{"n_layer": 10, "d_model": 704, "n_head": 11, "n_kv_head": 1, "head_dim": 64, "d_mlp": 1856, "vocab_size": 32000, "activation": "swiglu", "norm": "rmsnorm", "norm_place": "pre", "norm_eps": 1e-05, "positions": "rope", "rope_base": 56200.0, "rope_fraction": 1.0, "qk_norm": false, "attn_scale": 0.125, "bias": "none", "tie_embeddings": true, "parallel_block": true, "extras": ["capped logits"], "init": "uniform", "init_std_qkv": 0.0165, "init_std_o": 0.00369, "init_std_up": 0.0165, "init_std_down": 0.00227, "optimizer": "adamw", "lr": 0.000536, "beta1": 0.9, "beta2": 0.95, "weight_decay": 0.084, "lr_head": 0.0132, "grad_clip": 0.5, "warmup_steps": 350, "schedule": "wsd", "decay_fraction": 0.591, "decay_shape": "linear", "final_lr_fraction": 0.0, "batch_tokens": [65536, 131072], "seq_len": 512, "doc_mask": false, "train_tokens": 1799000000, "steps": 18516, "dataset": "wikipedia_en"}
MLP neurons of a small language model. Each row is named by its layer, matrix (gate and up: input weights) and neuron, and shows model dimensions 64-255. Each number is 128 + 32 x the weight over its row's rms, rounded and kept within 0 to 255. Numbers have three digits each. A neuron's up and down rows have the sign that makes its largest values positive.
After each neuron's rows, "fires on" lists the tokens most often at its 100 highest values on Wikipedia text that the model never trained on. A number after a token or word is its count.

L6.gate255:107120158137137122117128104123156143093146192116169161146101133094150148155130171153067090165111105136215179142095163055091163170134083157082144149109086106124141143156088088079040140082144105146123117164140145128120113180079129130106113165138154152196105097087093135114139123135156150106073159160132146116131090095182111169109153162111142113112064148157130142127146134122136109111133174139127146101116085079194109157123161171105153152116116102111093129179100154150119128093169089151151114113110067096148104137143186166154158142103179157162145108095165135142133158181119131161
L6.up255:138137142183171098158154078073117114118134091153126144159138107096111103139161136136062061113116172142111168156078146105150091110152101142109119192119178110164088096080124118206168083134097118193116079170138139209109146118116112075112134102149157174078129102167051118136121092102112144130124137125133164129080136143160163139120149115177098139077148139149166120140183168131173085137122143117115130105155202117181111133161138144117135154142146142141154182151188144106111158154187125096171132113107113141088121120113099136162137134082122129101151137109140173058137091105134124100
fires on: "," 43, " (" 9, " and" 5

L7.gate175:150122171088057097133148144113116230123080132188073120166108136075189113158099085118077083109137060167102091077139060137081183095124117168134144122144188098138118172143135133122129195102107123120153096108100098166084185126099151152075171064163155144240142116124131077099168143162111138111086134154155170106141120158163133155149106171153168150107123180153165134158130189126134088117101160156170178178152116089143147115149154135122127142167103131067101078138125138173101137079134133168093161152132079137127153166131113192126166127080124168171063129148138104152134159139125118164
L7.up175:081147144144166069101121165184151188090109151139116118115093078098174066128073130077148114135095118136146075151116074113062190148111037132086109183155146149103160108142080166055169140121076183140119114135162115150115200180073165119127160068127137155129102140125157120140130145075158056099077142149129096169180174170086135147164104184112151106131116117140159148141178101146106141154107103084198103119179156150220144209110171126097086121156160063073149096103113169126162154174068102111085129137107165104143078168093133149111143107076155141177112088139126109081106088124056131138
fires on: " |" 44, " /" 17, " on" 13, "." 7

L2.gate985:166135119134129134092076165164115141093100150215054157166102169077118158106127143113109182135109131158106140180069149138160060083071117143148152194089178178102099089090061166122084132146076091126144080199065194156192156131117142150133117108114137135115185119117098133152126104105118098096178146110139114146170113161199122088187097093123123197102159143135142129110090067167108098122171080067113155161169125127104115188179147161152193167096197133104111108115167102091114114072158083053126169181180150134135122150104128148087112169084111166127114118140143111111117099132167118136
L2.up985:168079155150134186070100124150104141116113117232141222145104136107116171118136081052173166114117114127098102125113078155121111104106143140095101154105178137142138141132075151052114140179100149082112134148126179090103104129140177109159115131150136090167122057130139154190078132122104096084146176168090126153155112123215122160133134136191075175074133093113165089098097084161112121110131058106103121165154170125144165144187177107156153124096135132100126087141160112071106136097132095094151126144145152182157132094142143176093096096102178194127105169104137108178162101109191113118
fires on: "al" 37, "ed" 15, "e" 6, "all" 5, " part" 5, "an" 4

L2.gate326:124111069102078104121133154100142107109142119099133142126109140092096129082126081159142125111148196131163107188176090111090132135153099123170084086135153088145164171085119145156154142126107114115157102071141117136134102163112126127181111112120144094151112128123167100140154119090068082109108074148125139145113174216136164178059200132093144135120125161083111115135142142140157178140114102070072184094143162135153078175131147131125160199072130092180089095181101108075211128092147116158144164180152111139114139126142122158176173095139088186113170128205171140048105147129104127140
L2.up326:133141151077132118066118170122193132126098227095124108110116060138149180138144104115150127114144152110137144106174139100068129135070126075123094158079133111090074086152088171109134182108116120099117061090146109094160124138145110111093161143129143165163100147174102105100155114116075100141109125089141172091163159167084157084107145077126155197134122127205123165116148075101114129083125119118104173151152142117158150142142145153152156174076187148199075115139149051126142137134084119100183166148149062094119126092086134115184077148160150158139153156126084115134159135115128144160
fires on: "s" 51, ":" 26, "'" 9

L2.gate765:146196185189168087111125128115086165123086092116118167082113150125125090155108100135168105117135106145077149146153120187114085090174101110131095149148136163132123131159158136136152138119162097152129112089075148170103163103104120148069108164127122149166110140141124143165111176111135089112190111140103135115112141078124125127120184138122111144107121116090102115124140137160131078148113132077129160111152099149119138151077152090081108145093141132178082078135164151148108074092110120202090076164111115145153146138178138122156132109152107074149159153135127056154201119133119113121
L2.up765:139069172095111159161160115130085149146121125104154142120104138173127104178110137100124198062187144138167093160110142143110082057102148151170088173137118124132126176156110131140167167143111111100124096130131147151117171067109173145157189106131066187172168171143173141137127148137158068143168111155114149190079069142138076134132111130126133104099065134133107104108173135141132130146154152172150147094085119089138132158182107124086169157118136141152155095148150139096142102092085126137139082154155149136100117047143167110139122106180115088096080100127128146102120172103123080146
fires on: "," 35, " 0" 11, "e" 8, "s" 6, "n" 5, "." 4

L2.gate1059:117062153099134118060120175143109158122173140172059194113173116117177105073107130148181167155081201123147080121140080147184108180203160135139160166103123145178146149139177077108090112089190171119118181113133131124092138179100082106153114161091090121124073080152109127089188145124151112149117110135129073137112120153133139103111153167131184163081099168178058133113123122107158124189095025079126131164165120166150139127150158077106124089129136184098093127084101078116143184074083133139136128088169162073155130132093157130108093122149180116183142144157126125166088095115140091094
L2.up1059:153122187105102094121167105155151080117151134107120147126144107148172167100155100152115134161070159135127134109141159108129154190095101132149091110159108125096115158119149139077131098014103164110142132068075134151135144104104133203091083159098156136107165144100116125179159156060108095135097109171136121081159105130143143097097130149098172122095139192157103123171132127107110135145193119155098140135136188117098103153140118112134132128149115141112106121094134110115098126082177157154099092128151126112162158147087124109137123132096116111109119159189122148090039119106149078139
fires on: " only" 31, "t" 10, " 0" 6, " mainly" 5, " ever" 5, " still" 5

L6.gate220:129146108075158124193135128104167168036093185063101114176153053080116145127129106101109103083183080101079099080202145115073108118142123118170156176126136147125181163103147160157106197111135120156159067115089131174180115129126180120147135129110157069164148151075112136088108137103115177135111140101108072156191133145089088094120137151124101135086135179175148045168155109122145108082184101136090126138100046113131123153129087157145117091159113132115163119149114175127121088117123173077120134079143130134069137110131112145121159115162112104141159064145132140184117132143108136156
L6.up220:040153100126141130132108162099130159103140120152144093175170113158119140162164099104107141121198160115133086132122124126145061098146064141137102133106097161128154185099109153135151065141112124062144146144129148136145145112119165147135116119181124153100088198070117131149141126119150173215129126138112109121133099103165135147103124188153110159095151108113096134103124117150157168150201150107098168108125104075128105122115095154116120121123173006130095103111107157108166099091052101090076132151144154163112154106159164096162133121129123107086180120154138142078137133156153138147
fires on: " after" 34, " before" 20, " since" 15, " of" 7, " Since" 4

L7.gate717:139158143090108126136159105105094136115119112096121095154111155154130091094119105205096129158142100168126107100159180103124155122111117097119127134061154179123154108109139086158094121101148116129081110134144144134150162102131111107083108131163115163153165191082054114126105138109148112116149126143129197122138059108105133045176131109096147140168135145118141167118100086104130087098086161110221155096109069078179144152156086120112082145131168164104103160138082039138114099142180077092112032102098061180130136105105109094162045103058131105119125116166106173132121143145159144182
L7.up717:104095137114144131170164121114152142181179174152112087077122146138129100160107137135033162181110152115135119124098118137102101164158153133154085191138146118102151100123176169184111118142117158128133097163136119136143204165103124129163137071179152116110118102095148081136140159150113093147080122140094162096159107100136119146101108159170153094135149167098129127173170118138163135096123151100079074058148124125049149088147114148120150140118142073117116122171125078154102155077095122134137126108117104157193140141042174085079119084144133088117104107177194176081103096143110095164
fires on: "," 74, "\"," 4, " time" 4

L2.gate305:173150121156162147155179143186180098134094118182142101133117156078120150098127167142086134130102142070166119130134124046115072076052181162119115188089045116153115131149158175088095159171148188113129093200148115152148197085182114118136080098153109150138138077184159133147109083131125120171071190099102124095088135153147128080151118155111054135142100171067132169089126172119146083164081081085127131125160129082085131094129102156045059136089124139238097140133183125132159127157114065184132131168212107122112112145112120159128098102116135117117108082138128052070165112133073095119
L2.up305:101089144175081159127136144121134110099112138139183091121119094141085121095126098136178195138099115131094059134084122166179152169161151187132118091151135148137154104145152168141102104147118113090088092107093148078133150126138143105107143126141094185220056119117172118083151083143097146126105150139098147120173052049113114114154113140055086148090132145176140109132113080130134146095155103154114161161061135154192145109127124171121100084121113158066059109213150136077097117154171062162105185112145100137187122081112153101165115158169142110152140119164126167135135097175070077079
fires on: " and" 47, " " 7, "\"" 6, ")" 6, "d" 4, "ed" 4

L2.gate367:128159182094080137161114115128147113141174156101147091140164146129123126077078076129066129092124112155083097156119110173098094146142137166151231123147126087099108069089093154131126196120122108124167105110143082161168153114141097085102121165127197087115163166180135132132086178122151136090164121095126091150076149172114173101160131068130180128122148152122160162110135127154122118061121161154123134144103125150118132114039146109148117163069090092124167084142144104135117117194180124118201083111128134100102143143142092108104134162143084090096166078081092098097138147074102141149
L2.up367:124143112137133120116148174077078180115026090156151138175170133082139088090078121160201158122111085086093132112147092114165154183105155076091126085076154149186171109185149169132152145100167126167145193148147094148078148114184202076166100153146090110120208198088121158146118136068100157147115131050147113104142121175095121117148122138121143148147122129120077131120102121094149169126148134153130124087131086173094155094154100079129076111160121131112147178154108129134099097117114188144101089080135156126097118132172124113192120131107152113128148158135080170149118098142102097077
fires on: "ed" 24, " 0;" 15, " 0" 8, " after" 6, " votes" 4

L7.gate550:145115114127158085119148130062169168144143192106146164135156116140154134130080077126100106140110146103140147081133155139098111171138094139119211160124133151143105115102132116166139170145148184180114088100102109173083053113112148136091108148116172111102132177114163096120121154078144127151188124156178134121152047108151131130122143169129126153163138192053215208137150134116125140097166176162172180105133103129104139161138167164173105129155113134144088172090086128142070141122135026129170090109143064147169099204093137088186178134072123068130141199115084096161098119147145092127
L7.up550:145056170128094134132200132098128140190131137071163161134129117150109125095088079150083126124153155103133138188173161095159056100181130126129056142184205120149112124149109096113093112138127112103113129198173089166073118133132195166139112086104147130108083145137139119110071119119133147117171106077148165125170065140074117121137087098149131133126135142117142170151159154115116136137093062113141120080162147099128081153108131192201168123112150154114117144080108136108097089041138086125146104101146096120170138133121088102142146153066109123118174109138137186062111102096119101216
fires on: "," 90

L2.gate269:232118162096089179169158170139198155143184188042136124132158102100156155118081117116130112122156150090136067126157139158105094162130202170163130116146062090137075122163140083112182193144118151132156077113112143115167130129106168115107107106106151191126149059103121119162116136092131135089127120135153120119155085119117108100156174067156156168131082182151174096101140071136102129170112192201140124088127131084120103142104190071113086134139154139137124153100136149105110108102093097178182106149103117127129169116121150116188100112111121169144233098126122144167169158151141120107
L2.up269:144100108068102162174165164176171147121128138113088109138127153097128139139053135136114095113187126112158089154191118136097125136064163136191130142159124057069088091126151147081179126107117121127134127140103171148113093175145108100171139045142165083138139089111166074126071098121149146122135151110153150179196097104123105122112137078145152169116114125161190129107179077162095131123115148178151074162177126129038103119082179130171101114124173130153090161119107183103061130105134172145151111131114161109113136083159163125128050095086139087157145088085080112164145158173142087110
fires on: "es" 21, "ie" 16, "s" 9, "a" 9, "ine" 8, "e" 7

L2.gate903:155141108122122121106138138112134115111115128158161120056124144071116116091079132175070141131134111208089146132123096042152075095023140136150120115144218133134131149120116127114153137112123157124121213185151124146116182169078149102124127131122107097115177151111091149148126176094134170057162105108094120107154143107147104090129169099141110134191116127207161155123126108164108216130193144142152133084124089094135156126108158075114179218135110122180113132140195073116202126068135155111171174119102132153148150124105139186161172169150121149124080132146056132080138110188175128104
L2.up903:109050109079106164164191099102168161091140165142157171139106146087093097151125132060144116132140118145131148138080119132128108075167182093136183093139102148122139086121138150048150121145124121094137162172072144150129114144063072159153101132065141080106152115106145166117047170127150155124127131120093131126155114134109095128108145077132137161126159104120099110145166091174169114122122141131107067150094092130151116105129149031094128155066102134130133077148096134104130120162053154117155160056103142089081165095127139161098096107091140112154137154144142114086139123145173147120
fires on: "c" 42, "ed" 15, "de" 10, "en" 6, "e" 6, "s" 4

L2.gate1159:171166081134124096149125178099132167107170218167150158158104108111147114135121174159106126155156167122122135068144065136133134077116167157126065052143130149135137142150139143164153151112073157148146137174147106139193136067115066149136177086160153161173140158209111150115119145085115125135151099111100155063183113157162101018154096079139112112039134164126108120166119080135111125170154152106147129146123083071242107180099184118173148170172116149120154148083165118140081129123140118166060059131125145087116121038091132114118118111097145196144116129098158146158123109113122138113
L2.up1159:136107114065124124149148143118105119153082100130137124175160140196128076126101147143131119108112079133081105104090088111074099107155135107160060075122137199110149108088108127122210137145143049127145110160118110140162068099104130147155162108154088176138047127125130094109083116103170148144151124111153130063160089145133043117146131109163140084164079141191179089123163155157071154154108135163162197103112058208076123150143158094154183127165173135081166146133172100165116133090129137129138177125189128045151127128153181133082069161130041132100140131103143154182155116091179139111
fires on: "re" 16, "e" 12, "a" 7, "res" 7, " Arts" 5, "ri" 4

L2.gate1008:169158160095109108105110133124103153154099125157147121107153116132185115131161160146082138166140127175089127109125117106139136089147157181155112109184170156194172117119122141093135129166136146115154205096102142103133107113096126139156127135132131142108142087179100147113128132098144167121084115135120151084183114038169098157127091125097148143144126113149116131118117134156115142120172148156139096155113040113157138078106130099149132109173186156093095168114130122143159150092123119150109118131146096133103159110138098159098118155139092211115138140145165153153102124186187137176
L2.up1008:130087116105112154120098127147123094154155162104100146142139154132127135158112142154100175204197152143162119076092162064049080068150133112127095122139141180140104085145087113118137126086108150078163115089129136124141121128079096132162144128154087121137149176126143152128120195024140160137093116129125122093134140135190193158119073161189095144068070138163096144212096182207181127164129115187125113135074106148099118095109136089149159156122132165127133173087097152106124104133117102120120121098122096142099127121123122156120151181100123127076079160145129098153120136131166132115
fires on: " Pre" 15, "y" 13, "ca" 13, "e" 8, " ca" 7, "a" 6

L2.gate1322:129092138175075124146106093148067168132123126127126145162159129067142065155161135186103096117066116105101117105125118040072146101139048146096190150143103183140156083110117127104134187161082171125087110098134119128095120108112117127116159105175073117132162130161064124144100133104099181157091091129164083102158171138111120143117051092169158094087107112205135132111117134168155113101174178131160154112110102099137143093139103143140141108200125107129107153192148069128138139131184110126111166146123159147141081072107122112159154122103151136125183151077107113142141096062138145066
L2.up1322:090191096140174128050205090113121105141114134130169121133147185118104061114160162078165125080137191169173122129119154129072123144111116177158159072114128171073125104131101170087179178142118169183117111143122102057103131130135145071092121177159123112142085200132145130123087141105150123150135102079091177139109033116094141149169156065161135071174122133136143120123122145155108112116081151119109152153130112146157135099160110125151117104134132077110116153094152107139135157090154212113112080121125108137128125083148127165114107105179109111125060142142086081122164091175124141200
fires on: " would" 21, " will" 18, " to" 15, "ly" 11, "to" 10, "raz" 4

L2.gate43:150110068113159112144094130183100122123137143099097120179079135123103123155150130114108114125130126135114130073136188083081153192150150119127183107138097089134103069139159100140112117158234148173161048031213070128121123103109152175108105114130130135174165130098150165139100188115107146092100120114149050180145140150157088098141146062164120080088133168159108165083132176148132152092151103113159160158156099114150113138102175157085142200142130115165142139115222157144120072155106162128123132104132131093109172134098140122088139072108129123203134118178146096163133096127093096106
L2.up43:142124133053142125125155173162160164166155108131140179135111131172103060126110119177110142115125105159160125080120135121094136092125148127106096061165142078141134108103149072111134129166186076126086150117121112134135101095119110165098172145116101129122120157140127139129092133116160091147131101140140090158094093126122072135105071118099138139121137080072129141155100132089111128131099054160136139103129122146203089169111122157126073149110180132157162164121140177140098122057124087100070116150141183123123146132145178048175154121042170107145153132149119174127109087094176131123
fires on: " |" 37, " by" 10, " Mas" 8, ";" 5, " movie" 5

L2.gate1305:075101062119107136107114142148146115122117108114151115190091137135087123095125153161139144133178128124126084175101107124149141092163131092119073135122149053101203197139131117160158109112112091085146148160157134094130124150124215129184080160145133117143142102135102134155135110093120056136141142145169168130158162129152152089129154180103139101098167186120126133165090150157115187090144127051094175082124157134212124129100188167100094132144108068143155150215134058133205086137072111142162148169154121173104218161047111220128090091088093204145134078168151169092120101133103140149
L2.up1305:116129143107130159080151179062187081091107121097145139138099142136132149128120102137144107161116066117171126128121116122127129113110130124119120172164163095110116144099144114144127197134082088086142111136085137070134149165095164149108149192092193090102083099160042060157121144125130076166144088124197148097096124068147159134137149080109138088154119135158169094126153199156119125136165125062141063189074169168149119115106096118133054092167084141143165137159160076175177174130101119139116127141142054201126154128143111121147069095165134161096182096109094117238100142161099118133
fires on: ":" 60, "]" 8, " \"" 6, " out" 5

L7.gate1713:100141138103112107113197094164179136164123102101120115147142103144107112143151143053127127197131156127102142115109121039193157109181125109148173130165181062112082125131119142126157117129109141133144174137126151141088190132103132132091106116135089085117134072114080141152127095115139117187191164187162137130113104163120128083120160136180167100140178135158117146070140118111132119147163128081098119088113136130126101110094136103118163191105100089118153137107153140101125085120154107178100153146143158113167189112171134163116146187125083098110109077146080151170111117114109155123
L7.up1713:072132094106122114192159087173141145119133162113077190038100116109127146140118094088154148157133129178100092087094181112166122093084072156186109144169130115163137126092187112122133108130080072138086096124139139142125093121073159097101103078103128133120154060071126097137148131181143135169172140133141116139119164141150135136094115145100145133136150165180162095146140142128095146095103175091110107134101129139126146113112150119106108101094032127133159128104136176095089114116099081080119146171114114124171168094145092167209117169145183102150125157138136098150131189023136080114
fires on: "S" 30, " Jr" 18, "C" 8, "m" 7, "A" 7

L2.gate1190:093163127162112162183115107080147119113207150158086072091119116129137088116181146097118146129124167137182170128136096157086126105148123151098117172150146136192113116151085181160144151118105087150149168163180137175166108088124075127122117151176107121110110099147081146143101165117134108157101177156157161045102104126091142204109107170147095142185136130112124123136124120146143093192075159055080100075087141097120121120166130071042125142040152146144121108096106158117157133149130136129152168078159106158136102207128140181093170176111091146094125091178166174179127133144125115145
L2.up1190:110117144158185114124129113108083116139121168139107136125158131103100165167185160153123168110131101114141174060154139118194170175084132098090134100088128071163155124155160157155150154185145094128119112148218147129098175111107083126232170148133147150140120049133122123115152120152130132056065187172154090126104142103119137121100134132163142166184170087146143148093185135127108113176068120149122187129140121128130146067075142140052163126094173127107101124090123094093154063128089134157112099129135118133151063127167162133092151118126104130152170129114153093150178130154125144094
fires on: " high" 30, " High" 13, " were" 7, " low" 4, "re" 4

L2.gate1567:152148185110127139170124182086136126101203090067127105146129117122110110103149150120093134137117061153182098122156120197095106163146088135197092104224131125124133128160169168096115123142122126111147112094105140177146110110138119135140154087143114240160134158145104131150133137171103167148133122127163127158101065134093092121185164093117103132199150152161104144128109150139165056076124147108149145115176120139081180151123102101091129144060143084181141131170134158149089098125114112143135137116127112133120081161134076136150118132166142090177161164122164123154132178108138097100
L2.up1567:148194126153115127185175101149085163097109080137092179172108145065113135118100085103224140161106119119111123150127078074119153168090157081195106119107148150112121155104173122116125222140120101092111132114151180104129107163203144145141153124087095059126145126182165130117134087104144079229155118146130158124129139166092142132173115161139086113113127108161070185089106147142181143128165123127153142177130113143148150116108127155152113142226170151133113136139125095174149086160169153128085160126142146152086151065115186102116130176119099115115145195130134128136061147080177191074
fires on: " of" 22, " 0;" 18, ";" 17, " 1;" 4, " 0" 4

L2.gate423:213109143163103086170201105117103120154141152193081213198136118135147099088119091178121127130055142132081085155181126044138152110102130088182088203093138110122101139122143098174139129149114164141101127098150127130203164100141103090144175126148184172118145141134132099048167138109089136109095103186103133161161152166116092093212178159135114116107189143181101146097119071188173096060157089073125187139134083106107138140093145150098148135146124112139111103184145137148096127127127158132208153146156132153129135119134123142164057172069151160116117143153096121125105114094165124110
L2.up423:136122123119100149095168107115118075165183095087081140107095122113142160180133108114094107088103145089184074109067114218147132125118156125112110196112180121137147193055149155128198137153203079141113123120102135152125122116106112148129149130094104122173155070161121125147184112156154092148101113089136094147175096094107167115123135154151088117102112113110107103102107122082088163153093143171140119116175092176125101098107177193067159088123105211109086078099082121142056050120160051160047196126101140066138118171078108126100105119126151121133164146089140098133106153123134102158
fires on: " first" 31, " last" 16, " next" 9, " second" 7, " fourth" 6, " final" 5

L2.gate1239:132110146122107100097155155178157096142144100181107105109077127071089103174147109098127134115205077179126203128129112088094140105113105120149123148060052200148158092139064107143116146192124088110115133070185114097212091155169209096127090142138127114144157144066131149098131116162130122122140145137117075111103144109076121112198144112205166079111098136164122155128174116143118116051117153123123153141099129097098131098089105115121106165135169066064097112156129095196108132086083133153156198106141147135048107063111120126107083140126154139105161122134083121122119122133134152148
L2.up1239:129158151141154141148159119146106102139156169093121108108089065189131143078154150130136136100096119059172124157125117160161127088068112174182177078113098110161145158165136120125111127115157151117135094182045115165156136111173081128141159198104137089153170147153180126149150146138057057156080156121139097101097163142130151108134066123083130113160130140117129122164116134150169102091172133091105147091153126115063123134142074105136087141083175179086082115166136116145073150096171162164174121153113131105082133126124172100160105126116035127122111145139203135120117119086071051079
fires on: "." 21, " following" 17, "s" 9, " |" 5, "This" 4

L6.gate524:105209084104138085111092093150144151122077100122122138109164159119081087185150118101137130109120122143096112091105131167150157093164181062157099164163128105123139092102192204104158117096158126054132182127105143175141119094062132149090161102157142115140147197090083095136127127124129112132141101143109133172119144102117170083175063151115147175161156133150128164206076058174142098091118175187059115143176097157088072151117134108174138171160131141073097123111114148140125118143154124148137209094103123150145136164158070149184084110076140138144118105140079173176078121157127124143
L6.up524:135143127164117183107125113189107171150158112117095157140136147158134112082133134193142117199103165181156129114176154079080131145160116179148125100093139133100159101128189132104172111111097171148140144199129123134147117174118167161167176097133158183130097159140187091147151135110135113091129153130074140115123117124122163146127166075172170077095127129140121140130134110143133101192154079148158094146065167108124134110104099141081020138151125091133124115118128132137123127130162205130131186145187141113154172158105174110084163149127142164073144104128115094119069106137117146166
fires on: "," 30, " /" 9, ";" 7, " |" 6, " -" 5, ":" 5

L6.gate449:171119199134087169159182100126162089150124161201112129081110100106166099093140167163152113133143170081162116143132104072105132071102138136165125137143132181143093204190132143100139124090179121106108136150135126071147190174126070146123110123095051091149118115092106140099120102116171129176082101156083055194116145168088087096117106143131080137119101133128104111122105089146126102127121106080121120133158166043140109102118083133112068101079150131225112152129129120105098132092172096128129125077114120146089089204102122139140198094149119099116108145160117088133140145121107120150
L6.up449:163121121133118123081131141128056137110090102121170093124093102080099179149093151129129146156073106178132143129141098136083125026110129090151065114089161081134121113142157131078099126140106161085117105065155093124175116127158151103158110166116163157170110093122123113138097099116148139123136188154135138158077130111083114114116109196157155166087113140110145151071060104187083099111173113103102112077086110116175130128115139218098082132103187133136090117079139134177108136119102127114059113097150129140131222162124108101129111182112154130087152089112158183081113161145079133127
fires on: ")" 79

L2.gate715:136093146155146125171181135141125094080149145089094156096114113091130094094157178094104131089145192101112127147167129171101093146167083103114132128175150192203208112103150132126133154111079187100137124124122123135109110077136088171073108133124150101092141174076150134146095168140159063100121141122141128103110127127118112102184084122161109118109135135087088167082195093178109128133167119111147145159096132183118056133084143084130168148104084109129142133099189127094148074086153157147074096134065112120102098139137067145123176122163133107078063181123146109146104120158129132127
L2.up715:160105041080128143078171155150127105102150165136119085148150091106136109146115121118136102032147109149136124154146154119160122103088128139140104138109147102162149094094091121043149150118144130146118129129157139059161087141139080096221155067096102148102134122108224183146125171180116173092111084130157146137188103088092090143146124115100123159106173129095122116108152075111103121087110097097150110100118119110177149053110128160129189142131114111168171124077193153062137147133105086109108132147100136117120110089122124177160127078112102097123134100143119150147174147064140120126
fires on: "," 38, "s" 16, "2" 7, "1" 5

L7.gate115:085147159117171080173132171169193110126143135149063177171163148096205084160056107134142124152079105180170138121112095105145114124128103125122125129155115114105150200171096086121107178119114213149116143182168144146090167156151154105104180171143085138132089064131113119102110075088129128126070126096178141140158113108158131060209119157191125067116161170156114143109127161162115116147131154090152088196122145117132107138151127125105149158043164138067104115142122022118154201147148141179164094116197152062144114073168187148133154105152076153172097101166121077084092091169144170188
L7.up115:129108174090141116093119141104211187089186055150142184175164123127167069119092077132055100166093091182084172105184149113121131135089129137112141162168121130106122201088100117149173121155121173139106184116168133094141119152148120110126141118129085112160086133112090134155108097051172134137101099164155152098161155148092132130154129210108162103142097171095176126112138180182116102198155047107138117121141099116118086184130117149113137088125132145116169165186149133127115138109135083165156167096166116123092104122119169150154161084122082166075099126161114182097104077114129138160
fires on: " |" 62, ":" 8, " /" 6, "|" 5, "\n" 5

L2.gate1227:191122139140112147118081115086112148161132084131152109137120119125111111125090104109066100165105143181078084106101095136121123146161155106117162150079109111157173162122125066117156142140156169137121149085167089186126122101171082135140149143135139063121146115035150157143066193165116158133134109095111105155120176126058176136131110140115241147102163146103222113148146114177180119189127150162152146176185128087079131141135109130159106132175108117160114125145120146142152124144090131084102154094122102163109135127128088114165079074106152126169125167134109148144127179127119157139
L2.up1227:112135159067116108156164147118194150124131089099095141116139143133149115119150104114101121131136254106124125113127185092105142120101076112132147118119117098115087106187088089079171158130137125113154108106105147118105133097131139173113149124094131128147063117138115148110209129061153136136127065135121115126118100124156185172108133079143202155166137148077101117112120180172107163103048055168157096122100218113093153104114163159175091154164171105075135160140178149126111106060112128106187132095202099115157139142058131070191111086097195034127231143148183104130166137123151076139
fires on: "," 75, " average" 7, "|" 7, " there" 4

L2.gate1538:111113126123082054097095144134126103140149103082136181117148096105089181200161166137156137137120147159143099166136120112088121194162194157168115148170130045102154141070138152085046099103079134131135133117123116137101099134131128110166082138143176153118110161131079116157153099089092072150103133135129124046137144153162124147084096098134136134082138144090130185150149073100109111116140120171133111196147164162168137133116200151115108204129213139140126111189134100081212091123126143094126199118159138108059120108085097177164126116194070072114190140091142153166155131113171104091
L2.up1538:130086173113067142095128075064191087132088089089095143073122131122089164101130166103127120084125144144139108160085122080151099160088114098125070117108127077139151116122134148088096119141129076077165129102063165168149134147156119127158107078068107074084081175115131120057167144143113143128134086126131128128157133139128110092116127119059139127166110134163129147146194099113072222098139093149079140138196137119132147135087153118135116109057137165104130089136140058081057173136093105088106149140105179101098133094117107170087129094156104154128151135154102143098096124070105171143
fires on: "'" 38, "==" 22, "s" 6, " Lennon" 4, " of" 4

L2.gate155:142139162112189129052120101181127151143144154112179130118135187070089131150129166108153100132102104116169059132156120086093130149117203162148129113105142136161059088133117099092179133082175125140149098090173145131153138115136162145120134185159117134122095159116124113144113148124112078132102104120122079127086157152045067101191107133145077105100121154147109148093104140173119154085162082086083084177126138098149123118122078130127163127130128149133160111130183132123090160113148122152174174125113110116100114074104130084113104093129095113155193132160074150112062085152142089160
L2.up155:136140114079154133112120171106142154124120190153149084139100122162090122132089140135107142104084110064069094100119143111107161170051186153133158090142102073127101142138193135134154127140120122178142094092148141088116122138135120158140172150094078141120125186108186133146155063134134078121118151097138074108107146127155087126147090108136205144094145103133086193098165151104091115109133048108158066158147114108057137105095152112141079136160136148163104155159081099081128174149110146128126060138090143158159136118163131103089108110121040059147151080080114070109128085147100075074
fires on: " |" 52, " " 9

L7.gate795:138149088109123161106144141158121141173097128136088105071133126146167194102175097125168144084070116133109153182144144135092180163181129116144137122069145131093084070130128138111128094120108127137160120152108178204123155089160155108083154099138136100182143176107081094088085087092197145132126097143169089109120110201128100190108121111147138116070157153142154135096153099108133096120164076111099113164130097068151101109140153135226139104162078141145108130130160145167114088188129093145084154136084044117085109145086101123097156182102158123146169178092128133117145091107154203101
L7.up795:164190162141174103139129146050180134149118161051047132118131064095137059156164075149176135084137105120155101097121083163083147121158070158119198062093101108144134157100159134163117132069145174169166134139136157175128105100058113155105106121116125167147064151145125097132149115118138120111136106110155131170160200126111130143174186176194174112084176151095090076154133149133148150131071131099142080168163181161138106142121140128110160231150147114190117085112137141111156138097082136147126147090172160131159134148106086088096174140157101169159112126131126110116104128154112121208
fires on: " /" 53, ":" 13, "\n" 5, " |" 5

L2.gate474:116061171050157146194095115148180125150171076089149162102174124104146147118156100123098121114133158137121119080149107141096081164177115083120114149116109115114109128177096128085129157167118150103121138152136131120115088112185094177114089139143139065082119200076122165136097107167133108161123107119134150120086084113169122116128087151126121092150137132083147164156108111149119102142124175051111162133125129112100085092123116133088109137159102136091128144108149145127152140146105094078084154116130102134161132160119115054171117137148129101175165126127174069093113108124129147202
L2.up474:098179156110134209130118135059087125173173123110166164151102165137165148130063099116144097150114108125160206158062143147096146134117128110126114105173140142043066088072126124132100173110136115099179124110141092160078159201121170114127134098126194171113101159133112162093122141113139108098213091088116104177136113107130153113151124106097150137125116107185145129168060076134131137089165083165193142130186141199096125178136128114143133153141108109102116124143058110118169163118114146095165126105126108078143175127125081098101114133102144077135055167088128063117076135103120135160
fires on: "d" 47, "," 28, "t" 7